MLP neurons of a small language model. Each row is named by its layer, matrix (down: output weights) and neuron, and shows model dimensions 176-271. Each number is 200 + 40 x the weight over its row's rms, rounded and kept within 0 to 999. A neuron's up and down rows have the sign that makes its largest values positive.
After each neuron's rows, "fires before" lists the tokens most often just after its 100 highest values on Wikipedia text that the model never trained on.

L12.down606,133,195,213,193,211,165,169,211,190,222,180,237,188,229,199,187,231,214,226,233,206,243,177,161,215,166,186,145,168,204,205,191,261,191,205,211,171,212,204,231,190,216,213,232,248,305,246,169,260,145,238,196,117,123,226,146,178,184,137,128,212,250,218,152,147,235,186,133,240,117,213,229,138,156,241,237,205,205,127,226,242,189,201,217,203,254,219,128,49,232,133,218,211,210,173,181
fires before: ", ", "ed ", ". ", "e "

L5.down288,195,180,201,197,182,197,224,251,197,218,234,192,248,152,205,231,275,224,245,108,174,255,228,189,199,232,237,223,157,203,214,247,210,189,258,156,213,176,309,201,157,256,154,167,160,234,204,235,162,196,179,257,233,158,205,174,192,157,218,237,208,131,251,218,136,184,208,184,215,196,253,280,218,174,181,181,227,111,205,212,149,250,217,227,205,156,216,152,165,279,227,236,149,230,192,170
fires before: "ing ", "ed ", "e ", "er", "es "

L6.down620,167,183,207,132,206,191,215,198,131,147,190,200,262,242,206,228,209,195,201,191,180,198,173,250,154,253,170,290,213,205,151,213,174,206,158,195,204,231,226,202,199,217,162,192,281,267,296,161,251,261,228,159,189,185,149,248,211,197,167,150,274,185,173,132,210,253,242,200,208,225,209,196,233,193,190,139,121,196,246,197,218,183,198,213,104,205,152,211,167,129,201,167,199,223,216,191
fires before: "the ", "| ", "L"

L4.down489,127,291,171,193,86,141,236,210,176,187,209,171,215,165,263,212,269,190,227,201,221,173,164,215,205,203,207,214,248,158,183,265,217,169,124,180,185,173,184,162,203,195,233,206,205,315,187,197,207,204,152,178,205,200,230,134,221,164,202,233,242,237,210,160,145,224,212,278,241,180,229,186,171,205,181,159,267,232,229,213,156,143,211,169,208,243,239,276,242,159,220,170,188,226,203,169
fires before: "s ", "s"

L5.down177,188,197,184,214,251,180,298,219,187,181,259,176,194,185,231,232,250,173,197,260,213,228,193,197,254,232,148,174,199,190,209,232,239,216,191,255,201,248,214,166,196,275,212,225,252,267,190,115,180,169,213,179,200,182,210,158,243,240,210,211,155,232,220,187,133,250,173,259,141,147,224,278,152,218,210,194,208,137,174,230,162,174,128,193,257,283,200,208,217,164,173,177,164,245,190,262
fires before: "ern ", ", ", "nam", ". ", "m "

L5.down460,161,226,213,201,214,237,134,233,144,211,146,114,241,240,176,158,208,281,167,201,226,162,174,247,201,208,213,217,226,206,222,182,271,242,132,195,213,202,216,173,247,221,158,235,151,209,207,145,171,208,197,217,189,118,153,224,235,196,204,158,238,200,204,220,146,229,187,107,189,202,153,35,226,202,95,231,211,228,197,189,227,221,220,196,203,195,253,173,196,142,164,117,100,182,191,205
fires before: "s", ", ", "s ", "ot", ". "

L2.down532,161,228,202,156,182,137,220,214,192,247,225,184,171,220,197,269,181,210,240,204,179,187,203,188,212,135,170,189,155,165,213,167,117,154,232,184,238,173,194,184,212,186,268,185,62,229,181,204,236,201,197,167,104,217,186,201,227,243,187,188,237,258,244,198,195,178,145,206,222,236,145,183,210,192,186,289,161,187,223,194,160,161,236,205,189,185,236,175,195,192,162,214,167,123,103,184
fires before: "\n", "\n\n"

L5.down391,223,217,163,195,213,260,251,235,174,220,249,186,191,162,190,157,212,244,232,212,310,222,212,220,161,239,140,238,218,209,195,163,251,240,49,144,153,203,201,230,186,131,153,198,217,281,210,212,174,164,214,152,215,166,189,176,214,288,164,197,168,196,206,210,195,162,275,197,238,186,143,151,173,164,183,191,145,210,173,193,169,254,214,223,275,239,210,198,129,164,221,174,241,173,188,139
fires before: ", ", "–", ". ", "ut", "."

L4.down530,181,228,207,189,256,194,261,193,147,183,295,253,170,214,187,271,210,242,144,226,141,208,227,260,223,216,182,221,213,208,237,250,235,107,206,233,155,138,211,166,149,220,157,184,277,221,192,197,218,131,206,262,205,287,174,218,219,229,241,216,175,156,209,131,206,167,120,211,222,207,198,270,309,265,195,195,231,246,138,126,218,192,220,198,237,217,178,217,172,249,251,267,204,208,224,238
fires before: "- ", "t ", "| ", "tion ", "tion"

L11.down30,160,202,182,287,147,240,149,194,156,155,189,175,133,194,176,209,202,262,203,173,136,195,197,180,185,173,226,204,214,168,261,233,179,199,261,186,250,193,167,191,185,161,207,217,227,242,165,136,223,197,239,283,209,222,191,196,229,179,174,181,145,289,181,80,210,188,136,206,254,208,269,225,270,189,204,188,195,220,205,266,250,280,218,322,140,160,175,167,314,229,184,231,158,281,250,211
fires before: "- ", "| ", "r"

L2.down239,278,166,144,151,241,147,177,180,160,117,109,256,209,180,158,211,247,135,288,330,143,119,266,207,203,264,130,306,259,219,236,186,217,156,244,190,151,194,268,139,257,211,224,224,163,162,236,259,184,167,145,209,180,163,194,195,203,149,247,221,165,177,135,150,153,134,161,158,191,215,189,174,242,209,273,225,187,205,160,239,158,181,155,168,232,242,273,282,167,214,186,220,179,243,190,171
fires before: "was ", "as ", "is ", "are "

L5.down376,187,212,193,104,228,187,224,189,200,240,224,241,244,167,275,200,188,182,204,163,186,142,227,233,171,220,227,222,153,222,244,189,119,253,257,197,188,137,190,168,217,96,184,155,181,270,159,186,192,193,245,217,153,217,163,181,197,179,155,179,141,166,150,176,205,252,233,156,136,205,145,263,162,252,210,233,107,198,210,214,152,252,175,278,202,99,215,184,168,185,152,240,171,154,250,180
fires before: "\n", "\n\n", "em", "er", ": "

L8.down398,135,205,197,231,214,239,293,185,190,195,163,195,195,229,236,155,171,221,228,265,208,212,219,229,208,184,139,231,223,144,159,242,170,140,179,207,215,199,200,168,175,205,153,135,257,377,240,125,215,180,230,261,212,190,179,169,250,208,130,181,149,235,139,213,218,144,169,256,224,233,213,230,241,248,194,145,200,236,214,167,206,239,209,211,151,217,160,147,165,203,184,247,211,255,234,212
fires before: "| ", "- ", "L"

L2.down452,203,214,199,220,266,193,285,205,197,196,213,238,164,202,314,249,211,213,216,171,257,220,174,153,196,211,226,241,179,187,175,165,243,196,211,175,233,232,136,191,123,231,267,214,165,222,196,279,250,229,262,136,235,221,216,307,188,233,235,234,230,165,194,224,178,208,212,201,251,251,197,195,199,199,152,185,160,131,203,184,178,131,213,184,207,183,183,178,240,204,123,210,205,124,204,247
fires before: "\n", "\n\n"

L10.down297,228,213,196,136,141,166,196,126,170,188,246,255,227,177,228,206,210,320,268,238,220,248,223,213,220,214,233,247,184,248,208,165,208,195,163,155,213,253,291,190,168,209,244,185,257,189,244,292,180,188,159,210,180,175,197,261,207,153,227,262,214,218,147,235,111,213,263,174,268,197,239,182,214,195,265,157,255,128,181,192,192,188,225,163,176,247,115,152,187,162,139,145,205,213,204,186
fires before: "ed ", "to ", "ing ", "e ", "in ", "with "

L4.down106,139,211,165,240,152,200,156,193,217,189,226,114,245,147,150,295,184,213,136,268,213,182,167,219,186,175,238,153,244,151,185,188,188,206,280,180,153,189,194,215,217,185,170,185,128,292,169,224,220,234,213,158,144,270,203,174,199,214,244,219,195,256,207,173,213,236,192,208,219,94,185,188,216,198,120,185,200,203,182,235,245,198,234,216,245,157,237,201,190,201,228,216,252,137,205,208
fires before: "\n", "\n\n"

L12.down104,226,179,165,223,154,256,234,149,206,187,213,205,232,236,279,193,266,271,181,196,200,208,153,229,192,258,140,202,235,313,127,256,252,259,188,217,195,242,175,203,194,214,133,163,146,239,267,259,235,229,264,230,196,227,214,187,148,202,258,271,145,271,199,184,235,167,149,226,198,183,204,202,239,131,188,165,232,202,171,189,156,253,251,218,193,270,232,162,170,170,211,123,145,239,175,126
fires before: ", ", ": ", ". ", "\n", "s ", "."

L4.down141,183,184,261,156,174,191,252,179,216,179,188,209,177,175,179,144,234,285,241,204,236,163,230,134,118,209,292,209,147,286,247,204,170,165,174,196,199,150,228,218,270,180,254,178,205,186,252,219,214,186,211,137,189,158,164,177,170,179,180,155,220,203,235,224,202,223,207,186,232,236,254,240,158,204,222,228,207,195,170,163,171,262,224,182,275,233,117,87,178,214,155,233,188,143,233,208
fires before: "as ", "to ", "by ", "in ", "\"", "with "

L10.down113,197,155,218,169,193,143,173,180,219,229,291,226,221,198,201,193,205,176,162,246,207,210,190,231,248,170,173,196,252,167,158,169,214,224,183,220,169,228,214,130,229,276,243,243,181,307,178,114,241,185,208,196,203,195,254,182,165,164,183,216,246,263,176,155,186,228,186,201,239,212,202,166,219,164,119,173,308,188,244,192,205,94,144,166,159,196,191,99,189,189,168,231,181,207,219,166
fires before: "was ", "is ", "s", "also ", "pre", "has "

L6.down301,193,193,170,228,139,199,191,186,162,115,215,183,216,277,78,263,179,252,166,173,187,207,123,172,162,188,241,214,185,188,217,206,169,193,244,170,258,195,196,189,189,153,205,164,254,252,271,245,189,170,158,177,187,160,172,224,273,227,233,168,226,170,164,156,247,154,196,231,198,146,189,270,175,158,161,193,167,274,235,191,215,275,154,273,111,188,244,153,120,244,245,207,102,224,254,190
fires before: "- "

L6.down563,195,221,148,158,226,198,215,251,223,231,223,182,135,224,202,265,133,249,135,204,173,157,221,211,201,221,261,188,137,123,193,211,186,231,188,180,191,211,211,237,210,166,180,224,170,248,175,162,202,220,212,140,131,167,181,254,275,255,182,230,231,228,230,227,133,173,210,158,246,179,194,262,237,226,163,217,201,206,236,137,206,224,269,162,166,189,139,204,223,160,221,227,163,211,167,177
fires before: "\n\n"

L8.down86,197,175,251,180,158,231,159,224,237,181,127,225,220,210,225,212,240,228,179,226,191,203,228,211,198,263,179,209,190,222,168,209,192,184,256,221,181,188,214,136,191,280,246,152,217,294,163,177,146,195,241,243,227,170,190,167,228,196,193,158,196,237,182,183,256,154,149,208,138,246,232,270,188,224,154,188,180,157,207,207,206,204,189,236,193,86,163,172,241,330,253,347,250,220,225,182
fires before: "- ", "| "

L2.down515,143,208,187,230,218,224,133,238,208,288,196,193,202,290,174,203,160,255,176,201,194,249,221,211,171,255,141,242,190,175,195,197,175,247,203,157,187,197,197,198,261,234,148,194,188,207,144,155,224,165,250,222,183,131,149,178,212,242,155,132,235,200,242,206,210,207,152,166,154,223,222,152,152,162,206,217,171,290,312,285,224,176,226,216,222,268,259,107,218,207,143,235,204,272,209,166
fires before: ", ", "I", ". ", "\n", "o ", "."

L2.down125,250,208,220,175,163,155,234,187,235,171,202,186,198,194,190,153,268,210,209,222,214,135,227,201,143,173,209,199,238,229,163,258,293,184,249,189,262,190,144,164,252,195,150,204,182,241,162,215,239,184,257,243,171,169,217,214,241,213,226,204,197,190,205,181,219,201,191,213,144,199,196,178,147,165,195,219,150,136,213,224,186,235,182,227,182,152,235,137,237,186,227,201,189,197,225,168
fires before: "\n", "ana ", "\n\n", "a", "a ", ", "

L7.down146,218,275,265,111,185,180,220,178,227,162,124,211,161,212,181,232,233,228,217,233,172,177,238,138,225,224,118,222,258,183,225,206,121,205,242,193,251,161,241,176,181,176,246,231,216,193,194,273,241,153,223,142,210,242,189,202,230,202,207,144,238,197,154,235,145,218,143,237,181,251,169,225,195,185,159,240,180,197,194,211,117,209,204,177,220,161,198,169,126,224,211,317,180,209,234,188
fires before: "as ", "in ", "by ", "l", "to ", "\""

L5.down567,231,248,190,134,166,206,272,203,161,245,145,177,169,169,159,250,173,265,269,201,150,167,130,183,193,205,196,191,144,238,136,191,231,229,197,192,243,196,236,139,222,200,218,228,231,134,228,238,199,144,190,196,178,147,126,270,179,215,161,139,207,254,205,210,196,241,193,222,208,168,213,207,235,228,204,249,240,228,178,140,206,206,224,171,151,189,191,205,167,197,113,166,188,263,217,162
fires before: "ed ", "anc", "ing ", "ance ", "t "

L11.down127,191,195,209,269,227,259,185,198,214,118,188,179,212,225,258,185,198,203,164,222,200,150,219,196,177,193,242,154,185,206,201,197,184,250,196,229,276,223,192,207,137,227,247,202,157,605,217,207,184,151,177,273,155,195,182,225,199,196,209,232,210,248,187,160,213,204,234,208,195,183,175,234,208,178,233,233,218,180,165,183,197,239,203,231,168,210,194,239,240,237,160,119,175,203,232,252
fires before: "| ", "==", "===", "=== "

L12.down261,159,134,204,290,154,182,224,159,200,183,225,192,228,228,177,233,170,198,201,191,152,179,194,203,193,204,141,205,234,193,210,227,197,227,149,158,180,164,237,202,247,162,231,228,192,373,190,184,162,174,233,165,220,208,191,228,226,185,235,195,148,232,208,171,217,202,239,214,200,185,185,243,209,236,185,191,212,217,208,224,198,275,106,243,217,188,194,204,130,201,195,202,171,189,187,134
fires before: ". ", ", ", ".", "s"